Weights of a small GPT-style language model, trained from scratch on English Wikipedia: tied embeddings.
MLP neurons of a small language model. Each row is named by its layer, matrix (gate and up: input weights) and neuron, and shows model dimensions 0-191. Each number is 500 + 50 x the weight over its row's rms, rounded and kept within 0 to 999. Numbers have three digits each. A neuron's up and down rows have the sign that makes its largest values positive.
After each neuron's rows, "fires on" lists the tokens most often at its 100 highest values on Wikipedia text that the model never trained on; "fires in" lists the words (lower case) most often at its 100 highest values on Wikipedia text that the model never trained on.

L9.gate781:556556581562523594428550454546377492497472507488355528514498509560493563524430560607367526546511522458440449534469510438485534540533476470524446479453588569490505442494479490419485480468458503489533454482582457409494393535521533517476387521500503444536460416599460548426563417476498600488514554509463475570499412485503527516464515464494590484413524498514517445474561478544518490484448517570483511456457553546522510511509567470514490516469523513452486439495479495611497492430485501456409433527541464451326508485510472505442532582535550590433551456561543423540470446489495445522
L9.up781:452502527472507553454493462440571505450532579511494355571413596587602471516449435441539557418573485613540612397488603540525520546549439490543514476515533541478543517533485505509530496568459462504539519499433568552495469527517506527557557431569514510488527429414392447437490504567405578552530497431515522494459497537488550583485487510528373495484455366494499476480494524557556460486480513410453459556473508515465481387581543541483509492500539522572506464488475467499595516479514524452534541468506417542457533431489515465483466475499566456546477542465480441470504431508495447467
fires on: " was", " is", "il"
fires in: "was", "is", "built"

L2.gate233:546572477549497512522449604476449555537591427520447546513444560511453534453525576614488542457474492506484522451493456453491504424563426475548574456541404500495511552497515370528500483428552415514549450526490543419443584450404514562483406551487527467560502455543549425506556594525515570458452565452486553555515471444604481483466508518538495590441452444520488517484473526471496542506434449503487477496515469434490514495534463495407453621576443529552610374467468499560561484488452538518431598517506525462573507494496473555421532558475524449486452493432451467452502489473501461465
L2.up233:559611478563522457451397425502505500497481511525486509520464567446509544447515608463446501468514521532421507513441517576507505488509408498535532425554550545542537546558447422566561553494545514535536475547433438502548487535508519534504427475464457413646459595459600508559461542464505554576448516512579480579440519497513443481458512571452547487499544531527549617606484520471562490495485438454439455575546484473555572479495525535498381422512547516502539576477559411492540481422503497520564459561425511517518400479477550442455531535497504547516524488448564431573512519498477526470
fires on: " 199", " season", "ut", " o", "areer"
fires in: "season", "1993", "1992", "1998", "1994", "1997"

L5.gate594:432385507538569473524491501545456507511416427486523444571481510561485506501521499478440476498508512564589462533477469528488502545496582474578493508493530425456475526540594555415549557491452529486509481463557559452574602541470568485514418607577472451501502572496527556517466509557578537488579541506595485460539417479540455458502574515541512383472524488484590531534540418520496613538534549557510505517475452435482496503414466525449492493514560466511422518585523502586513477467461526602563417519461444605498471471513539537461383511600477506508439492603574474528451534491476521561
L5.up594:536487417514521476546433511650453423517492548481406555403527451510504464531481579482528559516502478502456419481451540554500417441513402559455462481519542503504532437460454543564511513533470519531428530512470444475383467445510463660541408469514479576507409470443489479495532533437498558516538564517530534505475503489485407569478522488516514493416541462554549521418527516491510465438432527475486485474476412513460541520596524464608387481419582466471485446486559523531478525543433559492449440474537582448486507462497442481506460451541556444486557452514459493436513428525516523517
fires on: " first", " second", " new", "irst", "ond"
fires in: "first", "second", "new"

L3.gate512:461495428452491429488513572568538594429504496468474476593496515544513418517623459474499525533519505531525495459563568675434470519464486535531426503529494462460505514528608481499493521502561490591537599507546459461512526524585486490571536510469509521543471518567524620439440408528481427545470542545520589465425445569509521458536414582407527418474474520585475467385522508574493468500436400473429442625444493477528442468435449467501463546514417497496474531539510467494539543454507536524434545464487445511441465586521506467485556472490479388487450500431482470466465495450492523488
L3.up512:416396482491515516461498481419517488446441365475506489447429430492456462551534483531508521500427475559443474505426491397427503492457495562597463496516504494454427632453455476479528566515540434580617528473506435457439557557441530536516484502493362542533554536643460552509446470498505500523424433599509469500475519513499517538504486424545376574488500519507452437481572421491389477533551462466537565498487479562516546473480489427504480542499464473547419484561470450527440535488517518516583551481482483532507489425561507562486608510484475514491486498524424482544533457458529526473
fires on: "ot", " 7", " 9", " 8", "op", " 5"
fires in: "total", "7", "9", "8", "5"

L7.gate506:440485473457436456454497476536515388477499565392444504390551469502499514561531467514512514468464582525507552475446530473478493463560447449651458478480513553523473382516519479505468495493413473466501544474452465536445489457403546494484573553466502498468426524542453525507558407508503465600535474529513510492545482370508554524525523474519500607555501553499481550610596567543421507485406475494429483508525487557558460447462610480442463564531570511470548457477569463520552477549476492571429530523511505450545507604453591505471420527535449406483495543451512489481413526410540543501
L7.up506:526476471567477452436427529581478466490504477476509530525465463502538535518436486427529449515519496588425486421488531494425475486471421489522526587462511437546449618516508512496530492363462445582547551453517495405522624472502492469521419497454595515428464545533519485446604521529503527574426499553454467466567481517435440483512568488494461580484428480434479545501597559447494424495458548465405394475523481492517489521605538433486448532461640502370592543432578460581529577466455542454516391534610393449564542502500515468488542475437511540387436539526495452532497532564487484496
fires on: " one", "is", " part", "ne"
fires in: "one", "this", "that"

L2.gate338:526582518533526464449485387519464488531486514493590517527523465584429504548456468468490598516508434480382525513561416514501568532568441442416485545521536494471504444518541477496444442513418468569454460522566544619460522444497479523540430513497455558478573514457523386537529526551415559533590516475469436502419533483430548508495556434546551504463588482448452489509488497506631452438405428500522566542484491416484514533491456592515500568538439565513556486461479529497443523467504534418554404436458466526545463467492518513425463508474522504480514527418483572513482533448523589509
L2.up338:568571524561423414438469562491478436579499474506458401442557544505509511501488405479482582552487458494420506528537482626526427494517481561380490494599549433487574557565547469442537516455530518514505552559471428586516516477480476567525423540470450569547580551376513449571433498504428461554473491431405470522510552441504589482559491588555486562538521564547522589468503519416565490499387509550464492514444445471533594572436501462533505479441561528531461507494538611552496475495488513453538429511486474444514429475505612433568462492529509467426482509443351550594465494480459532459
fires on: " 199", " 200"
fires in: "1993", "1990", "1997", "2008", "1994", "1991"

L3.gate839:474493506430552507484430517493436479483508505467503449528453464550543564430463441511479507532472490500530544512619480472485521609470419466415469564449512408410518451484496516485439468593507478514538517535444532453469500530571480443523510460511543413480442567537611585517505480489528535555417474378569530517402528552530437456430456553482473462429598490486395546512524500514520467524516459504442575463406424435609500395445515538464545541489430464545546554504487446487527623509490504515576403464436537561482502507501471544554473524531448489572567570487468579528468543549526552534
L3.up839:474400436435522468520473558517494473496552529491435465482509533437440491432441495514423570533492497498477444498446543540478492459557517473462514457499499497491361642491531503344464535522514423470400513505509456579409471439446452516479471407507532505528450594495491510465456577533587461458578534529391445509442473463492535433596547541474505490515502474564413448511515540478494577395555535479485554538487510521558510492421350454557489449471518470476506547522536442592463452546555546448468498435550484539537553451524508516576435524431463491536537556463456501489488556456465673524
fires on: " 8", " 7"
fires in: "8", "7", "77"

L12.gate809:515538478399498504426504522483586561544541498414538494478462430490507561584531541418518528495476491472409463496500509486460551392505484395628530418529545534446559496518506414512482508436500453423585433446398520486519522512483588403554479480475541492514506572459605480475496504404426415531541481455429458494562548449536400524451521490508460535482382571517514489534535593571456446431529498513482468559446545597512509495553498410507496509485517472454417486483505508497506470497507497469550462557467452491403379523489476461569537472556593479498553469580421517448493502516476498527
L12.up809:486463404529477526565468501510508469525486537588475533506494505520442479473491396532552460546526499670472424486487601551470470613593528508477510491502551465469511409601510536533529431516444499469527484570407561640529455460485540433578481579507437561486429493477458487463570435528465548503553445501447475563462471391466478476457466423493491513409428530434592505489459535489455414461590510554512515523498410528547534467414538466482552591511478413472649508494449517565412572532543500493535493542494517467498568471480457464495532496514548518474478441421550493398483564531541479488
fires on: " the", "le"
fires in: "the", "them", "themselves"

L6.gate36:539589500529475488497494506476526463497549505563562440512467421509536537514431542506387544503504477542582521487513522469573437532442614473409625560500451531479479538479462493491526564539576528467504465422506477444442504567435495454577449508469489460489441504483550505631452499434569543457477377518462507422559457434567449531500528455564506467518462501505454443502541473430507496433544411424500440490463488530497533501496485494475542590525467423550563585409539475472455568578432481474538503459479358473498515578604409576601456604527484516532452569535497433499493502448600513555
L6.up36:538495547465499494504570530516398513440445483498563432483513481537528484545434446468585515461485492533509551474502546491541547443487489509459509525526462455402501458500487462478448490512594526437517529487519538516610432524570514541569414450498548512415559504461577600527554593490523527455559407475555399470482562444524377509549583528570567481503408469483505534480489432569514492495405477514543516498439507506480521478494599470436503496376530477549551492496537507530491484525529488567529576538486463477426414553505477422526528439545416449473544482593435459596454495536373521441
fires on: " to", "ly", " not", " only", "t", "es"
fires in: "to", "not", "only", "t", "sometimes"

L7.gate549:432450556481532463525596573509574429555559468471518489596476428414438471506501561456484421492538422470536519447516546480465572434570536459509472457470601434491528429529494435451483474498519419510441530490494543548515602494423443500516556591556505503556521528575466461513468452510505458533397465491459466479532494447482495462521466533466507557446398471559540519467516358498523525516464584432438485484481586411512531522432417427512515377592498439471557366484400531512536441495455537602404439535544524574539500512479433510491472434470487442547484484491547538535495413422549506513
L7.up549:470510527458593467462487513484521529592540424577595465452490486491555520471437443501530591512481475444502480443472517427448507440474485567487592450364515515453486497530596559521483500446534522474506559568605582569521440499467495510468464444487566488473478473563533527476524556526560561418487388484495435481544614579512430470513468493518540507532474498531518496472650477510482479556395592550457514598475513445559466482469593453519482525546419530526594495508513552574447554473463546480417406478538524534552463469525516480481508422591540561380502480520516496531540443460464482476
fires on: "m", "re", " him", " Part", "nd"
fires in: "there", "end", "them", "him", "themselves", "party"

L9.gate242:471403440437448512469467516452417560578426454429518500495454535522482593472555500544520478567485433498515414539475513585570435412540527387487534525419519511466594431465528545444548496602449502421520512517530513525509477549588434560481375530495459460569515604503577429449468379404464507473423463495476513466473491489497519378411481389552505520480515437548441433594522461411481435510508487558561559522447508563473588526493459552557520490479507510478550516438508562507499539477466417536499545464596617491560534567586524430453538526552524504538568524565509557470484518534521501502
L9.up242:521491577538500488444450489457514483565555469611543464510524459522501571523461513481431569501546501495525558530549436510452521487545476449582430408495470468498495482504467485600634492583512487572491487609509533483521530470510469443562565530556498615530506473445467535487427459521422453437478512550488557385460479573345495428490482535481500535426572522535466664401465533424576423547501462460437438534492491529560445468449442510490492531513448516539423540512448453498449472526593479503573429529490533515382572475500513472510495504593526542521473512594460472548502449475447510412
fires on: " during", "ed", " in", "uring", " of", "ing"
fires in: "during", "in", "of", "attended"

L5.gate714:629504564557507439525413468607527419463580522544425532515497358480542504490471462537475433568547513541483472551510546559491492371566411440519431372462477489539496436431505516456485537537491530547525562444543510541572538466492469522499472453496502478525489603528548538475471455521446481428468518529460543537543509447473506486514554592488522507512451405427416538505400466578423478506534440518495516565472502535463498504515503579488450502499443504526446516438441416525476501590527469442404507557446483510523575539484541580499476502472460481446514554519540446509525431453382511502
L5.up714:548573536525607530495425533528497490521569550577514540498520430495541459453432520501469446541488528535471497529418513475407595464563609537509539462371594490468490438455518625514538504530484519459404519484452478443567529474495520471558501448497523502404567537433541547551471508443589516486499556534509519589414484459571472521460562655525476517479548504481464644555491447520504519456555488524509463478504479515490587483524452466494421464617376429450450420563447403515479463473454438360541514516480487590566493491517551512478535510503447558419509538466583476540498501418473521479
fires on: "erman", "ian", "ish", "ch", "e", "k"
fires in: "german", "french", "russian", "british", "germany", "japanese"

L7.gate671:479431514603486465477455487470359528465512411476544472584527544447464573458389450491541458505427433564577483394509466425543516449578562539450581468482516568452498443522551555461521446513497512507522481469571491523452463547503526439542500455398450515549510543512545409558457422522497525528372511606490426475433536506586528573560488455527452488526504504528419470490507465435458424464456443516453441502532475513499366510457567488474555481439539484574503549510462491416420530523533471563534477530470504589568448458562448450512576538426510546485472501555441504514474485488494598553
L7.up671:555495532399507485451523519452448536443517585501462458544465513520521501493567574519439481422504523552460518471517449491533429549514479442519492535479451453476572556471614512508559518507497519431395591512597552481527483478434479505553465447509471495620487556440585541544506433502602549486498615459621553488465442411434494482497609507477568503460468460475458506391462544540502463478424543511462450474496465487449506440430510463422631533458425407523529496461486402474446579471485499498495469471444547558426569550483484502491447536527406542442484429507494490517373542486547448560
fires on: "ly", " only", " also", " not", " all", "ot"
fires in: "only", "also", "not", "initially", "all", "both"

L11.gate533:448459531502609520516517461528582491439416554508561500500446482497509479490424420563452523501550525450468445462469460520565511566424603439435555562484603477499572492445556443468424430499512568493489473493496514463532514556530489501416429573376481470506520456459488484515429485439489541452544504511504463544457483478525584440465432490490538551469493524553394475476477488514549513497386499489560510586395472478565466509508493387565538506494425473552534527456500528520564556529505421436470517440475621540544610427523469554581554493492493480364517527597474554436512376547525539523
L11.up533:453489474535567549453478472515517452507541460467494517466531530529530480514534535459566454488505497443568509455448503578444477451440567502557498509495458449516511560517541463552440539359369496516576481474457440396440427465553494519505497487564540492513471504419555582507499506443494608489542489503500491483551527494553468522489436519578461549415505553449548477477507512590501554512531505518481435436423510546429526503508441533612427476492464435545557352445449482523521476455469450467446542493497616497492561591550474489562526404446523471573535501445530573476571557461533358376
fires on: " the", " a", " their", " its", " in"
fires in: "the", "a", "their", "in", "its"

L7.gate351:473452423427615566450518527502527522487472455533537525490490463515558511505441495531550549519526496533436448497578508509491471552521471496502608475492534543551480510620561496519483490423589523474475521607467367416472471576554500571413467451486509509392480530548441428470502531557526543450430504516507521364435550482475501448527451527457404480429554519550415484445461457532508482607505530514449397439537503565512500488533557525503478404515536444492491487446489408456567554493539540494524494539603446445478466522481573501559601571539544490410493542542584433492506453431510465520
L7.up351:459490456505635610442532522536541437485486507543512505556552592588572469459527500557507465448475481492531534428478502615462392507502472533463435458449535532581416454613536497468523489545430506522547436530535497508497432546446486493549490457460518503518509475556460569476574580431468473414542508436535529459517513491456494489454472521418396531452549522486475383506539479511453520513478451467493575540620579531500538484502525468517570516476440521470351437586554459607528513545434420406663529508490562481478523475454494418519492455503615486486470584510474423461601450488409455464
fires on: " was", " is", " were", "ame"
fires in: "was", "is", "were", "became"

L3.gate881:546479516473657429478497519551530513450542407550465550554489457468480443527507494525448465525463474562471453500518517435559479407495489519510545432551454490532425522538557502478425511463453442538489481454508594489459528491532397473476574449516549533540554506475453417528483442537494475435439525447558571528474463506526439478473537558531484497508427367497473411435539388522540464617468499462444493507576486446459444468430488516637498474505560562508479511442503556449478514501565444575573608574524452583536453581467464573515472577500499483482507519532557476497463510595434517551
L3.up881:474441543543488567487564515585534524497504526528522508518493459484465496495477503506497405629447488439421570516489528599472573499463455532502458450589506483528484485499456506462421527517499604476524448535561428570545463496555469415513467475466462446565461489500556511541484547426637528408465526469458513528504528557564486540542499582548526529465537542537450415525545442479491520530430491442418450470494482498464504479513565451559483559543581541544502374479518569459530480432546429496511544500526450572505523500439622565460475494508452578397489451618381542532541609552493623524
fires on: "own", " World", " up", "im"
fires in: "world", "up", "download", "down", "after"

L11.gate494:458524409451547555451570472529547531516579495483518480509465523455531496456596440452463466565540567582443529516425480508533508541599568489501603618559581513478496438517537536522539559539497501417529440458500567470571542472508573487525441517471506482404566496474553481510460469407557495499611521497602426396461514441504413512516508518574514625471526555579430569552532504482474420546496511537425383453495447441468546488463546519542608438510475544450520537577513501496501458435512456553492442533519485405494481573458435519597563482487491455489463541508534543442504484537533485575
L11.up494:505477468495417514499533535439494643542454514485519451530583427571492431498506506504494479573543484609451518592502616555489547513488584500463415561569512426527583434455563416494518567434413386397548381527444508539443464489479478546442499494417596509433472461550547478496469399503462558545521477553558512448455433451487520542513494538444497547421379500495488454515479555416491467540451509495452409445446539509486529468511505482521548443503534496523492507449470533397511466453491454516473516502567523522603615464541506458585468553495550543483563503509450450501498475524421481570
fires on: " the", " The"
fires in: "the", "there", "then", "they"

L2.gate789:583513548479549443414529450483499550558507497355562449496548484450522476517462463443627429490538528491550583521512503398535538513514457486536474403530576555452474511515478489538497570489464522495469552552468480464429462464444472488387542530515478510518503506601429360403557608518520580474447497515573569542541395501496483498459496562482494479557490566519531567435595531478509477553490528534484531475526423475460596558488486520674466495540437539534493504435485509413528487495499510379554472487559496547486440573484494560568394506552541557552504529409460501457530488545570553577
L2.up789:473567565456455511431577501498462522489391401462554575582510574565518466446489550492468486474459475490493482520448540497485463510445563507447557479512522491564409489593481502405483579531486534485502499529590507436546446510438471506565440583535437414512574450525500518512483439471504547476447465446592455494556395564428515523549552361438478609478377584420562534548461546455512448464462549464509463509489591520484650519605578544423540529488472474436462560570619496476553494594480484467516570515455532532550519449548512483503508463505449463528483472449500553549430444507445503540
fires on: "ampions", "ome", "i", "ines", "ree", "ina"
fires in: "home", "championship", "championships", "chinese", "free", "china"

L3.gate100:492484503514488493506420567429513524509515466500559559510517477484487457481429511533476499482425515476495523445571576534501428508503529447536450493483523499596510478506519463513518525527622384506481503478554515469511439477501517501429485542605431571535456494425543444569550488432507523494478486471424539484512376521548547543424546551404496537410517428553558535654504464501494491506421516465513436491538498458392504466458497449494390559402504537446544483362517568493388439469554477404535470491509365527548490537506527500499469491442507469500627508521661464598517514469462446464
L3.up100:485431539469456531446490579542516550514477520473469453470476474402502479479492501486586485532472494555529549498512466540517511420463496453554495489529633430502558534576438444446560521574466449507537503506492594515486445435535582478475494568518521549546391455448479368471421475456531611501523468575502502490518508532610479515576523552572521409460493463358411402595437493490432611439435502490528460442488636439509531517485486446508473466475586442470507517512516547523526547505588437466407574497484574512583476634526529518502582457463493500465505494531498485482489479505478512513
fires on: " his", " her", " their"
fires in: "his", "her", "their"

L8.gate392:458451496523477483424487419557444547584544509472437465489466491474568517438473449601480486552572531525518581605529439436511543532467546537487464523470504442488471482435488541466500550594550441517541472534501415443523418363524536546493431486568585523486556425628501520483563465455431555488527497626493489563434494533556401462563522401547445535439510579459495454545572467541501425494649544471542467502563507508517510480538540453530556536492516482459574497558554449517540543433429520470570501458512590444578459499465466475597557597492528557480498550471562576427492516489561578514
L8.up392:424558570436544496478561383440475552549492489534521505508524469386488652451470521506465507525530448510537618468511538499532479577543519544453532493453549460461481522519583477487494536488452572546532572663477529530397414507503526499543482499511516606495539534447512520454531556514501430468485483442444487520488456539576559448552595575498529417540568482476489435439543637422471487484471515519457491573558482501445513489519440560430429484532511494526554443542521556469357537479493454518492596553458454466485516462431386462508564553609552455440537460480456424511532440467514486442
fires on: " of", "ed", "orn", "iv", "uring", "il"
fires in: "of", "lived", "born", "during", "died"

L5.gate125:487544540454465541479446455483492528516466469627569584570497453574637517476520464491515510465486573500514496562533481541536472496485550502434443477554563532461482457592446425500589541576458532426548470526529483501427485487475587531481527499518568511490359469583497558480472493439469474448494605513482452534463493516556538454571494442472553464493523538481519465560436585409486488456499438439538506562536474384446468529550377445451436505488461539437484488544484550559582495428500592601514388446485508486603387547489422479482494532388459521410575569534481538538527491528463567442
L5.up125:482525556516598433493580527570556442598498565497443476476500521505489489391509444390507572448569553465512529528526553483540459409448475454516527600527421484572475417555495501450490505420476490611474471447463506488556496503499427482483361490480458508461482490591503456545463489457455500488523473480504545500449466497523467477484575500509559580540462493513453399491454560509486441498515493418498517526497496564480520562457461435485570585521558510543608585477541477570474533495470439461646465500452479481536478603533406493503475423475478534530529418452465560531489460468545465484
fires on: "1", "3"
fires in: "2023", "2001", "1991", "2003", "1971", "1921"

L9.gate209:490466641473558526482506465503550473512550464588467474525531512516539466440370457507426562489495525469438584441503447474444544472512507563493504496520460524498584548484490510560603485463509490576459570556417398444575578503487399553535628438539603520512479498526527600531415556536494526453484579522610607518447497469507499519521576541544536441484551473479472558499510499459538504543471485390387424438418489433527478433512493476555479461514422501509540485570519408488448434544606525526538472514479473512432509379438467466500513483527544491438513509546447522589495432445471521511
L9.up209:537369486445476445443460554518504492577453428483586519581471537506485417470454486577485424477581399451539497478526461539521523515576515486542590497490543499557507450482527461348471559565473487433525502421455546446470478494478465548581544454469507485493452474500418475507462530531449608550542488532610537600515607497525494500463496451486446470543452438512407454541517468483473512564499506508437555557528530470476486415567486381468497504480526461481530458516535434476647506565507500502492508435490613612431508505521571449474515610538556522397461501553511455477456481428435563523
fires on: " was", "ame", " as", "mer", " and"
fires in: "was", "became", "as", "and", "former"

L12.gate459:493585525462562458455562500389535474407504456444484473380437527462503494475542491528508530469524461520450532458552482511500509493471422546595392427428549470552488559533486517605476559458527505521528553610503548541541528588465465473592457419434465548465468580568516473539409457456472449551501588466494550487550376570408496544564451517438459568547492447571418471532484455532514509543516532466488498555449434555511553402494537454500509637441427556522534450509456454526445510565525349563514510456414545473539551515505473491442392443496570442504475544445499465431520536507490514532
L12.up459:522502619529556450457481572421544464544503482502624547547507525493445534477454480473579579545531536555471521461552499579481529530475491506534585491468563504554548509551513439567431462490432539493500530540486520421437498635494576516551407489572434523543503498536437583531573393421468563571538495527457464487552488449458584539491438428439466602531476486487461408423579472491533493471545443448582465526524438565515475561578448467466431530447522498523464482546494421533560555478496368424481514439513452401379499530476465534472476589427499638453448468572551411513476482552437479500
fires on: " an", " An"
fires in: "an", "any", "announced"

L3.gate223:509479572506483522493558567532525500467564536583467453462471472474464395444540431408549575568552421494530500495616505549521459506578599488533589508469480506561526490532398518494474572558489369570442546580476498528446536481473565583551500529557443487523559509529542393444454466426457547514532471460511557562525542489535493521521567570412526513483559564487554545504494424560517502568515396399482514475498532481484519403551458505584399541543548404497498531457491542443404498485567380478393586601499506498559459520431471484496516501442434462459511512541506540500533401496562623526
L3.up223:565540500544504514510452513541482582518520549547477460493458563414468495439485565456506451477477508518484442436498550507551434539406454465586499473502586470502479475475528482487406418443553480499479469468524552495373413422516539609449597559439494525528516522487527407510454475446437532416512417498558502452528601470493519476460541453566408532521554454440602462482483489535500523386410455497451565526494540459405505475486490477543519492479380550420548547436462502373534531458561397421464503531499445543617609557500494480549485468469517549452467508476501394502545457469493539445
fires on: " his", " its", " their"
fires in: "his", "its", "their", "itself"

L7.gate24:487554489484510467476511505468549543473478466522476501443384483487455549489575478448566502585596472402519513546536558450526547539526501584481525462504463501564612449485466442565492562428469535459558465510496596507524559563439435461481500510458609441478446536479469481477452646457532583347498525523585475470486538499507438464490521481466507548503570489538517464585447408541430474450425519487466433600514609474521513531461591488528512428467462424506447545452494498440516466553586480532537404469564508634481570497485499448525541523554463500454443546512470502457640491525454578552
L7.up24:444497528483577498522485455564543462474551516553613544520545488458580479465620467467502465524386556478543475459524490543450461531522532550474549389511517518541462424496500522453472495451462475476570483490380583517441539515478480527486528487491479475474478507502515431571503403480450462546458416495384467491533564436479613417501491436608549505467539519500471483551453498487543489409552531515516555484476507577568431468480427357522443473410503471377467521439431581501439489409447493501445564472638537470483456537492615510535502488569507485392520464443554521521582612464459464496
fires on: " his", " a", " the", "an", "'s"
fires in: "his", "a", "the", "s"

L2.gate501:506562597553500439464423452533463437511477507479543485459404523448486537537458495505542461434424479476500428592535558442543516594605623582582505522451521501570516449507586428500485480440422391483442460425551428506480550520526480493471515555498565511537446560570439495555419451549525496522503527521405477475498464531494479483515561548524453612519432466480519540578500567466552504548472567454528478567533662571459540557502533490514512439448469542602500502422498459481499466497610436485410534514412481460578529428443592490490528490587579528545536521469439442485452515462566549533
L2.up501:510491544502547475559460509509547480601607499524451489486536544432401514476435504451502428539501517487533507424518462601425533430436591507403546486504535568557548523554500516542458514529461467449528493440454553588432552538466495417544631504527527518467412542532427478521426424507509451560516624537432568510539489512450456519450504508524540559426505479435615576532526476481491476536464547469456491541511414493640469587478508482481462516482527364584500432575402541522510565432504507531457534483488425510502485551489513443528573472439443593447419545560483519432512485506482461486
fires on: " The", " his", " the"
fires in: "the", "there", "his", "they"

L8.gate234:462472532455464488606495480548592414514293553530476565549437468503532570540480475435481495475520574646408571590490544514514556548470466563541527494429608547607570498496455532495531624473531563524477466500536520461500499443510549521541530399477427521486403586578591478603531516497421496590485521545476451509588512487495516511556429480547451522613528515513495555499501474501477443578489520538503425549467422519504547484492500447539424474382527465491447589525465537520579414582493430504398498519563501500540502546477514509465588537507540504563485502506513499559472484427527556498
L8.up234:607476510521530444450568417422540473535555457518528545518455530437489531482366558532491533525464476565470560398548508557418558470516584536526422424559584556470515535464428522514468504529577488575533475512490507509471466436481517535416455458519514505535505513547490478544520458511512564504454434507478573474502472579437569598493512449506569475513518552522419552470475472516508547494482461567477443564459481446496488539440425375471476503468589533497591617490514561488471533490554407400464497488578401460468487516547527512562538482480578466401486598535431421546495483446470534550
fires on: " an", " a", "ne", " one"
fires in: "an", "a", "one", "any"

L5.gate789:584496504506434468359526535426520549465451529558529485566504487505614533485497449500481495487581437491505451547536508461505515475442461438479473432484602513532543433444582403527529571553560414435553398419542526499507414445492562460442520490428550501493513596578495504467484459519518614503541552521448475486465487572487552491547459518495490582519510528536518467477558521451569480454514567482477410580499494525615530492431536474516619470416513474485573643512471451459422485513600480434489512577517523556467417460543516585493543477503511471531480526521451480428493428438494565459
L5.up789:432594493512438467488503577499358535508512464487445532487541479480567520610530491501487495432472515585486478380447473478476404506527488514545545461415508587490468549575572504594502460481478403468435454441539434466492612496539477395551596483478470447565441622578600522537501506529572480489534455484565488524507474511476499533548469509582463393582550505434504537584562469527526482421429503454487510543508438494484518444552534466463561511561538499496479465568477476449517433425438530544575474507458482533476492490518500520525543448524519585459530556518544468479428501547582518523
fires on: " all", " only", "iv", "ust", " 9", " 8"
fires in: "only", "all", "lived", "just", "justice", "9"

L3.gate661:460572449502530535584561482484463453530505469483571566581507436517468599536433456509511523535476456488442436487464513535514530575472534459534422498481541532421426503528513508508563521510629519496544543547484504456445439557534508576541499534508533525437550408601461467502483415493466542572527487464483449429628526403546476534556391475403495547363445551439514464492494548497432507456417458523537545473479538564476540428455480446554580498429553483521508527595502503395516399577469537541589470485519499563513505482543521500487541459441522539531496558557522443500519476502571419490
L3.up661:497422420530441499548427474522503530599466470511458642585475506464514484576505502455496436427537492549527391519553517568504584504469525547477471477345449497534478479504522531472510460481476481605519527574407460465448456488489409532553395508490506480590474451478395448460388593610532468506532441493474561449456564534543488441507499468413471565448527503557482479499495530533563510555536492483484467550577550476531488464478505429513516504517491543522534566495531462440481451434454527466481425516443523539400567413475505459489443514538612504490473460455483562486449475431400411542
fires on: " was", " were"
fires in: "was", "were"